python train.py --vocab_size=8192 --norm_place="pre" --norm_eps=1e-06 --rope_theta=10000.0 --schedule="wsd" --final_lr_fraction=0.1 --batch_tokens=65536 --doc_mask=false --dataset="wikipedia_en"
MLP neurons of a small language model. Each row is named by its layer, matrix (down: output weights) and neuron, and shows model dimensions 0-95. Each number is 500 + 25 x the weight over its row's rms, rounded and kept within 0 to 999. Numbers have three digits each.
After each neuron's rows, "raises" lists the tokens whose logits its output raises most directly, leaving later layers aside.

L5.down868:527499509504488532454522539540488500486517545485444481529519515517518512517462507505513445516504498463477472492519491436500485491481512506496470526528526478522448496490502496499550514468459484500473526491479528517507567528503447551528474521481518511507468471483501536471519480498467478481
raises: "ved", "zed", "ted", "ured", "iled"

L6.down677:519533513505498455502496513526467454480568516469498562521495454492485497512537474522508490502482517517475550499469480453529524505496474517521512496512460488500592496519498501467524464518521515506518495436463520454474547509500463499564467535523519482496511536481466486502479458492532540531
raises: " the", " her", " around", " its", " over"

L8.down1072:472521490482510503431507476508498462495459520499482445479557458509487568514492529480498492488480535493503493544486452532484488478507489482502519468464511486494426526472493510515485490487514497503466511516482514496529516503489520499461513530491524487518466482502455484533497516502470522464
raises: ".", "\"", "”", "There", " —"

L6.down372:505495498467486503488519497493559499481530485503478486507531460513463496489534500514505495493497514513506495504443479524504525505496469506515502514522478511512663507471481478499468513476516525505519509474491546492507495466490489511496467498503487501507500518466518572511481469531473494507
raises: " the", " his", " any", " a", " her"

L5.down1080:524466495453481508484508494486521482565517502506520441538450479517537518506462491483459529528511506523475498512497492440490503486529502478481461497481510504490444492475486498461486499489458500483513477508533484489497522521521521538525523487509489512480501464518441511471492518481479480517
raises: "uel", "ón", "ão", "és", "os"

L8.down724:468523500491506496493477494550523541504463522473491455452545490477488498509449501495515471498432478490519539504469504500514511478544505497466489530495487483498583475545488501523513567535475516491531478501513529474482488460499490512462531470497486477503515516496494477511470523527450537506
raises: " were", " are", " could", " was", " would"

L2.down590:527481526509511479491496478510509519532505467539533475482510476491524517504503542502538491464493493501496516485513528511463480481484510460469501515515488511511607503476512527512551503535490443481490500539512510469511506494519506485437532505488516460498469518520500498474524483519484478493
raises: ",", ".", "'", "-", " ("

L2.down328:520518513522509507491509514497548516509503476508487475520499467471501483454510506518480511494533476478491531494464511516484430515491486511444485521530459502496534509506491489464517482487482495437480474535488514494508468517450499487505510492497523505482483499506528482473520509512521488496
raises: "s", " (", "-", "o", "–"

L8.down167:501474454528494514543507532530459531457493479528481514547456505479497479501519486470544547528538487520520450495509508505500489531500529499516493479464496479540511524490481491465489470496539453500501527488469484542484524477471524492505497509501544452483482504526507508508516529463501523502
raises: "rab", "rap", "ral", "rica", "rob"

L6.down947:540538478519530491528531488478486531487519503482528499438503496466516522498518502492529501506529514523549506478497523493469493490492449459460482477504486482534555468511526481470485500513494504517468496460486502467481473560549510455500526531506489445476493501514509499500481529521494550460
raises: " days", " months", " weeks", " minutes", " critics"

L6.down517:462501520491526494469532507504534518496487497504487473539525524489519482503512529495508498456488525492467451505486527520489487491535470508469522504511494460533444502489564455553477520500475515508497497480488481485486476499527505514529512481443495549525480506524510475494449469505481513504
raises: "rd", "ld", "ft", "oz", "ire"

L8.down24:491496504475505493495499460516500511522450490540543480506494517496507445511505511518519486485450451473503526451501521521532541477494522481498479491529463526450524476530527511507481451457515502497480440500516511492492495459493447497438484474485504526488507508544524507524491477515523562502
raises: " was", " is", " were", " has", " came"

L8.down279:478506469494526528493493505489520514473536491515514476495538445546467510501524503483538451531456485484470546474482542503518522511514541545501518539531545489490481525485536537435503513451465476500504512514490555517502493479501496521477521521511522536488531458448497527486519490469449510522
raises: " reach", " have", " give", " operate", " produce"

L6.down1092:530477489467540499525453516517493494483525495505505491509482490549516502465488500500532521464533518475531520492528531496509485472494508502514507485515518525517468483531480519488440494457500492483509487489460556509525507511480507501510470518523506496480457501476503528483461502488464475535
raises: "king", "km", "ks", "pp", "outs"

L8.down4:500450473518516515495504453515527500496495506549503463451498525490482522489500459521517442508447483481484545465474512524502478462494502529514525495561479465486542501492508501471480476482449494539493447447496539482485475517479507534487517492481485523476517491499538475523488467491527502517
raises: " has", " is", " could", " does", " cannot"

L2.down445:510519496454482490505521482521512488476524456510481499519498508487520524492468503540513493494474468472504477493497483525530515466490491462497530511519526503506570474495541486492468519430501500471471549519478486450519580516546519469491489523490491524466508527502529511463494472515512500536
raises: " and", " (", " until", " =", "'"

L6.down624:488488476473527494500499466478499517479481422510490526440469481510484501483502556494499498527493503486513481509492506538444518506510504484519505468470473512531480542479463492492525522496552501523507524542494484520532537517495484507522546491501482510522495473532507487514496532500510449515
raises: "t", "ts", "ted", "ting", "tra"

L6.down584:494497514499503495460514465456485491496498502503491533465506515531503490537539501515539504516492474559489486483511504483514504470490501475483472507477491470530610464491501490498458508524498517515537513499471479506527498486480550535495479493514526516510525506534520516504488523530510473492
raises: "ly", "est", "ness", "ened", "ening"

L2.down545:510533500472488517453494469487488513547467507501520525545542506492495529502549521511493468485475516514524497533511478496459490475534488527484494509512510510522516537483515505562449536512520432496518488497479497497489508521491523518439488476518489546474499481532479504500463516502457521506
raises: "d", "al", "ally", "als", "r"

L8.down646:457459500458476417482498483478521460495490487470516487488526490540486503503493494497502501544458491510493495486503531480504511496489504530539497534506457516506497512488492527525475497533531478445488534521555533479535507490495512456489486483477495467486473476529519518516519512498538511491
raises: "ly", "ful", "ness", "like", "ically"

L6.down437:541476471474501536506520517526483487475488484488468516480517514475482532496473522499547509519465476470514456479503471499521556466498537473489492506488502488502443501495527537510499521536498498514487466486491489487489530534508502464505525493487457507526522534509507521533491510455480511515
raises: "tor", "ti", "bit", "tes", "ced"

L6.down14:507419476529504530502494481509479482463515527496522492522481491526466489500502488488479518469538524509514476550507498500509512480501528488493518464488482492521461503499500434493544479494502456531464464471508493502514508524520477566521525493485487568484555494457522522475523477508493458480
raises: "zer", "stan", "pp", "Species", "fic"

L5.down845:489550511491501501505508524480517489470495526433534483492500480527486458472491469500479527529490516517490457478452499505516503480488480526486508484494489500485453473490510516492504517502520485482470516504537475477500506504467481465496522531471522507453479541503534456507509500552527525523
raises: " Binomial", "Born", "Species", " Succeeded", " Islands"

L5.down528:521482453520501465491505510488493508484472467504525489500495505506492479503469490526494524515500474500494485479535519489511481551505456507525498523522530502514483497498483526492497539473528478502539511471475513512473498521492519535486504496516520466510498529516539516473551493526484485486
raises: "ness", "ening", "ened", "ning", "term"